From a checkpoint of a small transformer trained on Wikipedia.
Architecture: LayerNorm before each block, rotary positions, biases, tied embeddings.
Training: a variant of Adam for these matrices, 6360 steps.
MLP neurons of a small language model. Each row is named by its layer, matrix (up: input weights; down: output weights) and neuron, and shows model dimensions 160-255. Each number is 128 + 32 x the weight over its row's rms, rounded and kept within 0 to 255. Numbers have three digits each.
After each neuron's rows, "fires on" lists the tokens most often at its 100 highest values on Wikipedia text that the model never trained on.

L15.up778:054071117152129139135101136117124145151186159114173150100109195120120161107117171109135106158089109136097142165127127148156156109158149108114112146140108073125155151126106139167139125106159156116108087132058156173125103175147064095107158153104169133161163146214122112163101102170178112101
L15.down778:138035126119088108116104076099146139150098101128133170134112129153095182099129122155085157141136057077080108141127118190154122091162124118148108105147068112131173092165131108047174128109173126127162172128097111117145112148145112064080117148110144107137156115103177111136139162124197198175
fires on: "–", "th", "8", "5", "3"

L5.up636:079135147137144142130125152107131114137135173076140081089068157147096160054129207100130122112164149141139186122144170074135119123144172116044099127129194118080132133077154158150117056134139143105099084143125122122159153099123087124066137146090184107157198150146102084136101166151099167095
L5.down636:094101167122215094160120132127172048144116173127133085135131134135098135062110160090158163151156102171116204165145135139065133081116126140110103072136144163080161117102153117155135082081160191125090129166138071144150102139114084121090142103084112168126076177136155094169127110128112134118
fires on: " to", " of", "ome", "ous", " or"

L3.up492:095140119121139157186118141136089149182168138104131119162104168076151078110092147087115202103176101127119140089149097088158122106163150138116130121101101071141126122128123143136084120120083127137109154117121170128207058144109113192152151189138131150183133108136132192061119125108150112150
L3.down492:112078072089168142160155101121180155157135156137145147146139118121059158099114140065153129080128091123109099135142091139092108118117112109062111083106150133137177083119136156129072165176098122189147124100108130065171160057094112184083158124179116100121160150105170207107149148069113139149
fires on: "\n\n", ")\n\n", ";\n\n", " |\n\n", "-", "ough"

L5.up760:144161116139096188099152228129011093151240130134122107104045109106058104141101165150103141092124163136124125111139119112141129097208161106125112167158115118138110121045142119148165115102129171194092122116138148121167159095113112106076182129111174129158116098102085080117120208123138131112
L5.down760:086121126126181145196106148072122146141157133047084155150087125143167170156143148179188147135115145126102127143120112112151163165115114115125221146098129131112126100109205102147194085114102155149168120114198123120141109085130120135100145098129138135176149159119088131093130170134127128100
fires on: "on", ".", "ur", "ong", "tt", "ust"

L5.up906:077098148123112132127098171133183115176177089147167073153088112125134167104108122126152102073123077134152129096143110157127137108095180128135129140139208113130097151060154193147138128099128130093179114165147157109122076126113139135108072153075137156115141139157169149115160107073116098114
L5.down906:150162089136122112145112109114129068140104106145104150189119165161113149125108162177105139186110122164144117075166119083107135143110088103183144124135144117140143145109164131132087159095186140124129150101139057054137161105097187112110126111134171155143092058162130172119165139131072046176
fires on: "r", "m", "l", "c", "d"

L5.up542:161126149100152197106139123111093107133158173071139114107124133123155128076088131161202152145139081094068104135144196149134153121110133194116087079159133146161127111120097144180128142138141192184138154127114119100160165116107135101105089106079182075108168099150108058111138124120126077111
L5.down542:115089177109088120126155158136134093121137126166112189105139198116186107134149149106170118174116105067084151115132143141150146117151126117134128107180149097165127119207090021121129100123105144132118123132094115095127152152156149128177100121081140124132094112113063146107150050095152206166
fires on: "a", "h", " a"

L7.up939:126144117121168122168133162155102114104155096089140146164167126090083168130100129134139146099199149145134123050144068108160145122117134119143183142201175101111087083118115157138102153155110123212139104185101166054140093187108105129126093152039172081103187111146152140164144149118094125123
L7.down939:134171132079057124124099182174119107107078085192108108117105110060195143143100123194087139143129112234142153135165125091121109112142123089064180117110140126106153111138056148108140191157117187140137085150096137123126096087146148109132127098120106107109199106051206148148085063146074075105
fires on: "or", "ur", "r", "er", "ac", "on"

L7.up193:121090166097167153162171132124127112157151197125184120116120109183110147094149129124109084147165144079063115065094122097173133118169151151181103156136125096196135145134091141113132117075124113103181158116153108128184094141127098102136179189109169108147153120196189082149149136123127137091
L7.down193:124174128145080127104072137124139149169101132102125117116089132097160086134100160122145104134012190145080166130124122122152137143175061141082056107159121130072117149195134085127100143144124061103087094052105065070159094156124184188115115151130159118136107082131124071095142119203174063146
fires on: "is", " is", "c", "es", "ic"

L15.up513:078137166142114123134124130136081118170192104137109128184169134152167136094107101044056165121099167180121091126116185116049157108141111155123148105122137087075082134143107123142131129175098183140179105121103107102157129107103116051112175116085165118112111146125165118142093122165150160129
L15.down513:134155138126111125155160123141124118118077132149065133133150140121145172116151118128092146132144108132174134142076120153162077132115111117123143131014131135078114174143130100155108143116140172115105105156113124127182100117104122109164091107114127137175237075173142129083037161119109085161
fires on: " with", " for", "out", "ith", " With", "f"

L3.up1144:143133171070125222170138160162155140091136101136119193148103120117133154104143097139141149111136169062084133098089111135103121148125138150146116137103122165098161149099164137170133072104095131112150161163108085158109131111147113098090110143080177034125107157072107125142191113111072106181
L3.down1144:098123128130166172058100137091118126128119139069065126071143118123098070114132108130112139170095158161150124163102161068133125140090105177127164189155126166115185150114138113100134113142134122119138117101079138116126170190109101126081115149184098173136113117130134175128120212109099178142
fires on: "ference", " service", " education", "ence", " Service"

L10.up806:077053190116111167103099133142131202157135169107123137177082143124126114143089121169131115136118140147098145176161130124123130117126119105099115152120142084152119141080136150140125157134121173141069151165127120122101147120064112100137110093088093124137096142169196085117157100150151081126
L10.down806:173121087130117169140111136117118080126116174120081121145148098128152096115107150131130141126140186104116137154162142139141111136162090106126134150080149168128152151112092158138151207108114157112093161118147167131139121084052158127100102173135164140194102128079161105137121073170062141098
fires on: " not", "ot", " only", " Not", " never", " first"

L5.up977:150124101133171146109169156110116193108125114170152105107067138156139167096076159118215120078182119161154133080135119095117161107171121187099139091195108110093124098103108128125147143157139138114125061154117099125169114169064078057143136109124148114132140068139120138144089114159118129166
L5.down977:091121173078121170089118117107132178099093081079074149119104166097131139110171118145181079110137132161147150181131097102157112126146161084170110090107135120197160129172138080094096111102134138114127099064184152125107155167132140119060115130192159081099146134133093098117135159136130120128
fires on: "C", "m", " c", " m", "l"

L4.up526:092160187117162146161174111064090140181173156182120123029042181128162131069107153079125082102141176123123209097123144130150180114190159156026112134129121079114070107041126169100157135126122116165104143124115160138116097090149169131094180135119250135141144158069127131148155141172179096150
L4.down526:119111090126073153158148086127132130137140094103120073137177139111114170171095150136091127094104097128133138201161160107110077214128063135051116123138093141136109171155151159145142172146114068137157128146133123098119193143108168135154095065154183119079156184050134134127096151129169100107
fires on: "h", " the", "ust", " to", "he", " be"

L10.up613:149122134181098175131129181099064168126166122116111125108139170114128177103113154120103149089131067060125078089126180080113170130149142168148130089137117127115121144103140139121136131133107224093147063190108127126198118100078151129135170173156201130144120146155133154137070159143110111154
L10.down613:112134138091136123114095150133078119108120132092105127107151136072113104151122111149109133122131130121117149093136130136130107106097116163089111231088162164112102164153117059110179154151169059164140117157148100124154091181164107068113143106125145097047079129141080131145128131103145092117
fires on: " of", ".", " on", "u", "i"

L15.up38:155107141151116186091149102088073090157209132121129043105150199081137142169120102117098112157117172129137128121121126108151143131163189111085150150107120129119121166118101131135142137118120153106134098127134144153200128152097108057117173180098179106114146073181127161134092217128193179181
L15.down38:093095139082098150130150142100174097146101199129113133080183141129139084161162099158136088098156162160145124135105124163118112136118129130159145130041196162104102126218105111161091060111151086167079147101186084137129151141093154109114137097102108122108138130147119169112131122140122082119
fires on: " on", " of", "ing", " over", " through"

L3.up621:084136152098166141182157149119149160136127185120154113141157153108115150109111174102118226082180119088108136099151075062168111102195160106118102138132143088093092081127131155124099097139095140136176105161085170136191069073086063139100148169128142176144142112119202209113097121116087151089
L3.down621:128055125120176145163111131105105139179137126142153120142112154110071135161083136107168100095146174165153132156141080116127120111129131099061074100107132098198195134076117159142082113138089132116150154061137133080171156089074125160086156138150134108157159173125119152121116160101111143129
fires on: "-", "\n\n", " (", ";\n\n"

L10.up391:105088121181137089110127133152185177121190101158125091105129149128120230135077159092177192058143063138154115089128128113147117133119114116100032122110218106121097125063155174153083126163135172146099098169130086118124114100067112130110138131120157174159154132084159141159114132085125099106
L10.down391:146216138103133122160096125177145101064152101066108143147187144154092141129118152122107154146166152178107157184140106131171109124101098164132138092122189049141069111137169112157143134079112116126101124161165180156080154098155170115116093172139132102148135136133124159135113096148053188178
fires on: "n", "l", "en", "f", "c", "r"

L15.up473:107089170109138096111131140101101116109154129113170043137102177139065145139154160102089200110123114125192140127113155099146214090175117107123100095123103143147090172100050161197166064136118111111186125078070154130178163126127095092078167109136108139110107106130088084113127171105172129096
L15.down473:106092078115135105103078121110135170130092130188139129151118131142156165135154155105133155117195125172154066147109097143167098160070116142125167123080080085145122160153124124100121160156144180076155157094143168147169177106142114130154149144116136077136142073111071125152116197112125166112
fires on: ",", "–", ";", "',", "-"

L5.up1050:124123107193187135072209149186142125112134157149127134188105093118053162122146114125180139085091150144107093026167146158105149075156172121046102154134138109160081142070118161108132092174127168089150079116131129104104087155107153089144129138076150153125188134134117139156163120167083124162
L5.down1050:109136130105124143093108108202168202141134090154117158150111138166139192188148106098160139131139110145128136173165168151131118168133162122162126122140122166129106137103152124086175142084096158106170120161175162111100103128147143105122088098153146156177137133168129119141152118112137111147
fires on: "s", "as", "od", "ass", "un", "et"

L5.up408:110159130139156142151162155064099114168155086185168129103118164094104122046137119132161164055144107140052122121174188107121152102105127080069120186115160127156155129107134126142126110109131128145154077105104171109113097095136128177107098121116197129102109176082108134180124166148133112113
L5.down408:075125125095156112153114081080136126182148169060165168210143158111138101110112161119156159115114062121113168060146103158125085187143130128186160165118128110161109115131132117167131144130102125134146174170127098088147090156107134106109123158160117162134104137082106145119163114094159113123
fires on: "um", "al", "u", "ul"

L12.up255:114158179112172088129167124126122130145183115198092127193159131099068112130148149055112165134117119157122095092161157083137093132152080148148102139112116112147093108102167131151156119107080103072127138167174113121102059098120154141117129153059126112186143104194102167098054132071108119156
L12.down255:109145098120100186101168108139170139080157122107126109050163088137078125105156116122119081167160171111118149178096174151109124161140162122148164161075083185111102125167087136088106126123163094111133175108113132078128135116145174063164072128144115134131146149219122147152103161166091174138
fires on: "ing", " along", "f", "s", "ract"

L3.up91:110122131177127101141096126082125131094148051156160056162125121127096128096134145116069141097157132127129116107129147102104188088142110103135110088127156120178163104150112158148170138057106137127095087135129113140145095142113126131149190155108137141139111212145143158121110180177090155107
L3.down91:119078121108141117156178125064162125096110113082092139073117084108110122120146068108096070120101150137102131103104141124100139154160060131099111165116176158150104123104154123119138110099155182182154109137138113116148043139141107124159176091161185136064138109148060160132052137142144097113
fires on: " on", " along", "==\n\n", " of", " ==\n\n", " across"

L7.up10:102143127091108150101132126106100105092109159079109102110099140165123151095137106104111152119172143134199115097106117143121109077126178146123179141175120092159120082126089156106127121117121221194150120194129215102167129162133151133129160135111130120127124077105091048101115155139178129082
L7.down10:108217123067144072103092153163080171134058143091141141136159106087134148122102137202117075101157136142138176154166146166114129087098132057134142131139098135111147111070128123099134145152165132104147163056190122116145180138207182123143102115119134108121160125033140140130119158117092116178
fires on: "-", "ord", "et", "er", "ay", "or"

L3.up999:121155145111110125115216129085112175147114154113204043078148085166040178126116132092109178137142140124132087104149154098142175099105144114116087147169104098117054075074133126125157094111127085132173170132089113145137178146100099104042164171101118118073095208144078170143124157145088138145
L3.down999:085069126126065147070134125091145158092093091173145062053087105164058228115175148119147140150104105105151100100150050111121162103059081103116188153153150103195167079086132160103111044092129105147157117166092144101142215136091131109131142124169093048093135097110092091113112192146133151117
fires on: "',", ":", "|---|---|---|---|---|---|\n", "c", ",", " :"

L4.up445:141171139159128137146133156138088136099157182073108095090110135191150125164083163146111180125156178125098103072141092102102173120176108148141113103095116180069091174127139132089132105113129088135157106149140097106148147164095112119037077134113150164120161162170142103078155118124174152133
L4.down445:204075176106162126128095194112150152125083136124069216101123112112118159109092056130164112164092099130141127171116080108125152093157141082153075112161084122111182170134124114161068143143145111117152139141115160171123165132106134099177152100186124100157096143138145084050180118107141127160
fires on: "wards", "i", "a", "ce", "is", "e"

L10.up499:081100106112153081141181113063026098141164122116117056106144176163153123145089108155116126151158054102098172065155147145154135081122168151121098115131153099127100134104135139133106140098094113207159115173088105112143049082138123145117138110084200142118156144123120109111088145123192048123
L10.down499:134129123140141152121141151145147092095134105177143174125181126178097128192127187145197130125118139100140138158111155157160125094130128186190139091113168098160136094146187035163179170140122156182158148137184111063136171149172166119163112133131099167124088124145121103147158093083120152087
fires on: "om", " a", "e", "h", "a", "am"

L7.up20:142165110160186158144174137141119155133161163131156044110081195130137102108107143152141114105174097129187148114161106118120122150157090156087167134103077122084151150089118146161155181125105126169116123145104206209154092082098117113102155154116145148094068121130123145110154148148141178218
L7.down20:150136133080163101100196077112157145199130173096103150106049093132086174114111132078181133150133137160172108114150131061130121150141134117106198085134135138126143062099132163119074111145094077148141160089150119095132134125130157121138138188112183081133136112156148116128166147071116198102
fires on: "\n\n", ")\n\n", ".", "US", "enn"

L12.up937:104100168123176120165080181114112098131119108134100124049121179182134155096138172115105141099170111111105068092174147133135135165142139160131105063164151047120117164142149117105154117097089158149171126156100143124097114152111154131131123199088168127099145151112091160134021106152162131164
L12.down937:152191117148123082152143074153166099134122134085122169194052082177138100088160036106163122100095185143106207122137188146135098132112083127164096175149151153151106119117148126136145133108109068075111112116117104122099075123092092141176085130087154162136129088143157162118142112094193135093
fires on: "2", "ing", "or", "ool", "ore", "oy"

L3.up998:162106120214160172137135096150121157123131097210136128080096201138143119100093184114139135117164139107147062065187124097129189101151144146079055125174131113081165143127094153146134109134149109145160051107135107105153137134035119123119147128055174125144108140116103076148074135107071166149
L3.down998:146088112115097120157167132179129127068107106104128112164142113080128095128168093164127085103082124142094140150121092169186117118164093096152150081161135080184138083114125135128117193120140114168109139130127218097088118143155156123121120179102142138130167131141134164103128095127121115126
fires on: "m", "l", "sh", "ar", "bl"

L4.up290:117123111127102135093146135039058141142130123118104108112115129169100134125150120175173136103143182133104090105151097080146092127139178066137111137121155059134116134142086150119177102139122125162195126132117198089062142121114167118133140150119150091093114146098139109157103148198161130103
L4.down290:149084098122106062065146143094105151127104157128091134170157124109130155158120108150100126122110150084101126087123066106103095112115157122156172158137070100110120176088093132123126162144109114144109143175113138123118111111102119147092126190107138103123188117107072117139126153115087058132
fires on: "ive", "ent", "reat", "ole", "ose"

L5.up241:142176088149153141100144110166100141122116187163176144129095100195082139134097095122139088142156132169136132109121168129081110135165115112148101151186143137151124138043100149074113091098142071084165148146109114162109135113128074132112172143112168143122118127139156137131199153128151168168
L5.down241:145168177160103161103100127089107150153117077117206126120111179174218156147154168151126082174112150122126134108122155133115167125123121142151186156136157093137164113169113170129092139162178103086120107126179099131135108084073119122107101162068156138155155117103150105108171173159216075183
fires on: "ic", "g", "oc", "c", "ers", "ac"

L3.up577:105210200107100112138203157101078131124134171120111106163136179075136111102125131103133064123141165155079162167156166163144111086131156163071106124102152152120149077111141139161112150115151203076083123120156136144149083175156136061143183130055129162092113107110121154125165141153162202127
L3.down577:093162125178114051101101134132154160115139119119081142118114127120139131064109133153109105075185060063052093165075104135066181112119095141150096102101142117157185093127120104138104129146147089188127184104103164089167130125153125182148068157152150090161072081075101150088116109136086191168
fires on: " million", " began", " married", " still", " returned", "port"

L7.up23:102152125156196163046109126060077178209134195101153150081072136170084119096145069093082107108092162125094078130138185131101137127158159115109170154105138091112083120126161154160120153080093149131085100119130154131147076097121152074137118128137128106120146079143131123133145118104138149142
L7.down23:126138152080167082093121122169143148108108161092132214088152171184113100185173132070096121124153140169117124167134139060092141139115159110129084176135092209139088130119139059066106109115168134127114130126162142078108157100141137175121111107128071144191109143092084044187159117151112182110
fires on: " of", "i", "u", "ient", " few", "out"

L12.up261:130110208116134119176242138129046113195155134179203120142169106142103194112115154124133165141190119101156104054132117076168137101146129115111143088144109132150094179097130142143087155100093092132180090147119131170129137148085108097120107185065138147097119157166108124085103137118137088152
L12.down261:186117138094109139178101097131159105136135081161091131108150120093160102147146162166096107105087130192093121141127137062154133118169115136174120164159114115117157165151175119183121144110160157071161165158152161155148140151104193156158241140137115098149060096108095128065156153124091138148
fires on: "a", "e", "h", "n", "it"

L5.up1083:125143154129138126142173119093065159116090152098122097052100125106136132073172092113092080158101156144128093176139159129122133154127161180154186126110131070114149089139153161139126100068113115119130098129152163132174139154141164076129118147155160167113167150222099126144102151136158171090
L5.down1083:197140059106173157097065181173147155101083112086136162129144151126076118152096161206081137095111104137147119127109082120080145122142168065161089145138141149059088137194133088102102122107168102145113152168135090128113078086156044188129147117157117093120181046082102155126183125103040180175
fires on: " of", "out", "ri", " six", " eight", " All"

L4.up48:113147115134176108087233090124157128123169182134105124140115150132149136062172157163157169133104146060162210119122113108139146148150173149064106149116132146072121119039148183058112092116069118122124168138094158133165169169142129153078133099083243107116157123142080124109094138128146112103
L4.down48:119163072104090136078109177124138151129110104168146158097136117117092147118146170078114074084160089181092161208147091161078113161117151093176192100095094073134154132089096122162100197112163072155073128103131153095123119158164144059116088108184067152105051141139104087137094146188105104156
fires on: " them", " are", " to", "et", "ust"

L5.up441:124112173156091156097146145095083107147192041128102098063140211122141151072122183081108079153208087124111140107115189159130113088094145156122173093143161083144161160122163136119176155181091158144120104143054154125104143102127092117112138123109144098081166167139107141159068196189172160150
L5.down441:121112119125104149071172143130123168078152130078123152182137130109142106123150056131117160102076139161098136161080091194124175152124090134112173112149090116148128120176145092135147169099134163077111099100181163129120110107120126145192103131072109062175147142119122154121137110124079102102
fires on: "oup", "ard", "ing", " round", "ore"

L4.up1053:148119140113177163140121141125119165192127104130125113127119134132117120090124168119141195100132091114142110088174125137152135106139165140121162125129109114086147152066093170097178126151069171145162135155093157086178113149106214192143137181093135104128099131144086115076142137124211083138
L4.down1053:109121108147176082117137145108152149089149157124112155123158108128127185066101129069136142073116093110116165093164084124094154083119086159121146101102135149136115150140167167088190155131065101153119154179122122089153157137125197169080153154149128086127128169152107127100175119087088133151
fires on: ".\n\n", "\n\n", "=="

L7.up354:139109107182180092164132144145099187156147118105185065157127135172109156141123105169145082163147162155130131055101093079160185107147127106053172110206155116078086155113092159162085063161151100171161072096107157099139111160099113100138135158083110136112191134162154093181140123110111171160
L7.down354:143122098108086164133177133108113125124163121112105214143197143126157155142145085113093056130191116159140113113113095072152125126141102121195163112139134139117085084140093171112083104146141159103176059102143123091180126046159131049206153159141102155128125108190132135129109149050123147147
fires on: ".", "or", "ar", "ight", "er", "t"

L10.up1073:145094134138139150098150121160211103154130092184130165144091155121081229071128122151118160139111070118099162139130150185135145105134144170068087205154061128141076161116126115057192148148094118149116166118111110150152022116124162052139181100121171115143179150126101078116106124057107125141
L10.down1073:084138106115103121109144159106134149115063120105123109088161100069166176153119121095136072092147143154100157163110122118140104153141166114110187143151165117159124092170163099150100124103159178117186083142085081091099113095115166109097166169164111106158149128099108096116126095148149167193
fires on: " |", "at", "j", "iss", "it"

L12.up909:067141170108109156151111151077152127173192195098138131094085122190099120141076186161171155074127154063165083104155100154114113153210164133102079126135151098137124128084170145135168127183078185139142151127139153137201072076106068123160116145132128163083147110124137110102114124120158098119
L12.down909:117147121108121130102197156167118113136196117030081167037177137115182106076166124128134113120174140116154158157195116114130120189175143105110189128153086150060167084183089142092124120124130147124067133111115115098144106115156130055102167104119128150120106088106137068095126133159067130137
fires on: " of", "ed", "s", "ited", "."

L7.up1050:125156140150140141106174168107144149112228154139149052141145103119117168112050121149115171099100144150140112090175133125164122111185163108082100128157141105112075088112106139135150030172142183166185154132099162139165145106096084096097090146094166117124157190102099163158132159172134110093
L7.down1050:100142142131040140143113112135084136144167154133097137151180125164175122156176139101198152166126095122105166132147138119201119114092104078079184161179152092145150078136072099097192126118131111139117114117149175107226097114124161180108165113139141147102136153146093111105134107151152083131
fires on: "ot", "s", "t", ".", "os", "ust"

L3.up927:129214190126118106132152125104083144126139158147131144161116130161135152156078119108125133136116197123050091140152145165114101101131130186158127109094094126146145118088111125150111136106157185173140081095145138165164104156104104083113190092120150064113196113158156105129146152133088159145
L3.down927:145154145087147121118159173157166165134104150172177041125121098113135104117088123119138130167077104149167099073102164114116107193139097131118143123098118173082122105119059139202139082142186117141155144120061126113130128141192106195079097167106115166121167122113102100125117106134127128099
fires on: " All", " played", " still", " began", " made", " play"

L12.up875:091144130136183159109127112111139166174170096212122158100169168168098129110138166112138146098167092138107111071215171091197131121151126160054084152161145136126025125110125110127188105104146188095086123162154138153179097129137116133116119124061122127133138169083131181119093155051116104160
L12.down875:193137116152104120163142156153149117123146094140113054092086085151109119152172128171108167140146155120152113182081136124131107141126127114190134088103130138198137106132131072162118122116093173125121131136137166111160129139139161166127078157131106074091127155137090124162163093172188171108
fires on: "l", "n", "0", "b", "all", "le"

L4.up283:071116153225126085175172104108138179150154084125184096089135113167154155062124092067160110081161089106117127066160070143122151111137189130109105180178148076141116087104072165122138131136196165189150125184037092184167170151156137094177122132096122150143155112153161141161114139108123119115
L4.down283:099115142162194150062142112117153141153131120147183068113108151146151136079117108058149155109147143150134110115169191168135134077147167169113118118122155115071163118197156182172134128118134172118155112160086155169135089170056171113161174150093181134072113168091144098112140135158134166110
fires on: "er", "l", "t", "d", "ar", "ether"

L5.up282:101134160177118084149105155116165139132099099119171086107095081108136146173127101133120132116120132139109208110116152143115156124143170112101140121145175161128131172131097134126109117148103185150116075164085087153143141140093115108162151142087112113169151159112146206144084143136161110142
L5.down282:186149133074111167125082128103141098184150155189128102108120146133147105110085109171151174163112144109067213140116159127104114058115136151136124135115156110092099131096169152118132109099127147164128126131149137109156137130115113146145133143096187086094089195129102148134129084129128164112
fires on: "ing", " of", "al", "er", "ad", "t"

L7.up828:102105134117136170107154185140089133178153131138149092086098175102176139093132112174131095149155114148160159153149143154138065142142161127130120133148073096106141154143100148148117125170169180210149150163159184144135121099094163083143175097092099065188156091112150078070142140142184136144
L7.down828:095108123117170134153076127135146089113115137137123141197130158111146151118074203173135092146155125114138100106095085142074129149055037092115151168103153124180147081151082162154076132139105155082111134082125155128083192092122147152174099137148108158154191129079155130157088070162106202142
fires on: " not", " ent", " Not", " New", " un", " Sw"

L5.up725:143136113115133152144152145120092134119146154136107102113151144192082112118146032170110122086173133149146086150169123114111123102205118119093124122136170163159166138149167138141146137043167117125160154129143140106108113172125153120140107151108159051099081120137075162121055128165142173157
L5.down725:087129110143200083158108120120080148149099149133089161130117160121143130111121120164171159186183197170120075146101116164088147134112148108099088111130131159185100155159113100112062120150117100114078184067143112111068152120132137105123196131146171134089149105167069193178136063098096079138
fires on: "ag", " dist", "ge", "ote", "ind"

L7.up835:059082106153111212155119120162112117161129153165143089096150102157139141125151116163165116107141128096141134084123130115193151104192176136084096180115126145128072177121107168142151127102122153143166184167117180154157039087116077114146121122111103090124088134140123144098084147099115153115
L7.down835:121162083099141153094144103136171092139126114110123067101113094139119123147187128115155095104123112088129197173125071196160118137087133095087181161161177154119146095162068098192132124050116158137123126054168122118181153092102105155126175125142143076163180106071097133127185119118158126160
fires on: "|", "-", "it", "ing", "ent"

L4.up485:142113131145185093109132159137104169109110154155143087194132100135075129135120140134142144121123100081152087111154137116119154172122131108083164112156182079128161083116191160109108109161134150162169086151122085072109120158103108059156139117093152082151183091143133101148107149173122146121
L4.down485:084165112070148133177094149106126018134142102113072156069118088134169098130122124147103177113086151195098145118158109105153093172150144109130104131094131123093143126147146149128137142146079131184152075112065087105120154139119124087060129108112125131149121106086105122099111072168156162125
fires on: " cont", " Con", "on", " f", "or", " sub"

L7.up99:090142117123153174155162140127140135223138096138195082119073130079141148111122132166158126154191103095095110074160112066094135109197136165111158110139097081137109174164085144149132140156136148160137157147050174168168106131097128133111186170041162180161132121159169148164083117087115133207
L7.down99:142106166108178123119138135102119137165141140131121141090057112176108183072129120078113119067147090116153124067169119095140130068132131125068174130175101153131151121101126192094103116140068080150116125113102135100143090151130155173088230186112160104129129144108158150097157142115114108143
fires on: "\n\n", "\n", ")\n\n"

L5.up131:142181146108154107073182143131158128140141096124095121179140109071091177109085132107113069124161092138140139104137186183143127126096150151117137088136104091140175089119115181105110131100131173164196054169112112109064121185123114119163156081054126116154146103163095111140075161141127130112
L5.down131:101088144147193173100084126134175164151101081129110120141096133096110125144203155091157108138149070094079116158102155133055121198134128161129174099088133152125120143178144093088153163127141108144188183119104115140188116115144166102156136142130112192095126158159114129104067102092145127149
fires on: "0", "ff", "ick", "off", " along", "f"

L3.up684:141101138124136143089132206138084071102119121099135120091106144133030206111124139117141076118163120142204091142148150114155168144120165128128157131121177132126116105102161150173120103121097164159126081179176106143150158046036084109049186099164122088136150175144135098168178106105108137156
L3.down684:081155125102176099129145147115164115106194193123057178074113144129105154123188133101165102127124102152168108154154171176059151120139100157187167114155106151104186081107168202120129137081125130215141168119108137103120154091089135131134173180142131134144163140123158126063101092098100124124
fires on: " of", " to", " Pr", " married", "pr", " and"

L12.up262:077153119133111126133149113177131116100147140120122155135120134112091148066112088082165154150146163071125108105212149120115133121125210165071060139131053122212053079111118171083148087129102161150191106112062148115179109123129124095064165119098163134145114135155149098122102106075100125197
L12.down262:089150131164107107101094117168114177090112136091105109126154108175170120141092165139228119164146083159113115125150188145119086151173188109176119127127202153153160124117108165146151147165062180104176096162158112111072114138071028124080199145152096100153106100138156089133083100106114126123
fires on: " Mar", "ar", "ou", "un", "as", "in"

L5.up1055:122134121144101146157105103158087155139059118083115180104103121117123147083140165134103114075149160107134102109135108081160168127158192128153112145145155125124071129095088131024144119112072133163104183112127192128133094102093119178104135181101147063167117133103161150107055157145137146063
L5.down1055:157127108151166110112081086081109147149125153183136105134110148144077079190150108155143163153138141100136107140155125114148095101091178112137127123155174127112142093115137070084135150146125103129147075096164132155131150166125127131101126100141150174156121131099134150158194159116133062126
fires on: "-", "ing", "or", "ary", "ain"

L7.up528:149139137137093194127145181122122148145188173148115107163111116081108154128087075131124135169074175151118128077165133121168090086221164077116079143159124094144083097080099176103105049156086113175167112067147123120157112131126095124044147139135150160115123152199116115157187177102122094083
L7.down528:133121158120126113101117164137156126078164155121120124146116091147094132133095157147147112103131116131085080135118121091140157118136064170098108121106103127172117137105126175093169091127096141095160098135137109103059100094138184168139090161145124138156183119126125147121151082147145099184
fires on: "g", "az", "as", "os", "ust", "."

L7.up198:140142127107167167122196141128091140216183100112208117163070146116129102073157100161172122174191107139153126069186112053126117150204156149093162125155175107106146127120121140188129115164155162135112127101106222130166094063141155127100154186122087140184107124156148114127130121153078140217
L7.down198:158134120087160145126191084125111074192145148102153144100083077112068155105140087085159128170151104151148126096111122078130063145147151161144147101119114112084200057151103109118089126106117123129123151131119157154196154106117164122149175171148149135113105101173156114074127139109102119114
fires on: "\n\n", "==", ")\n\n"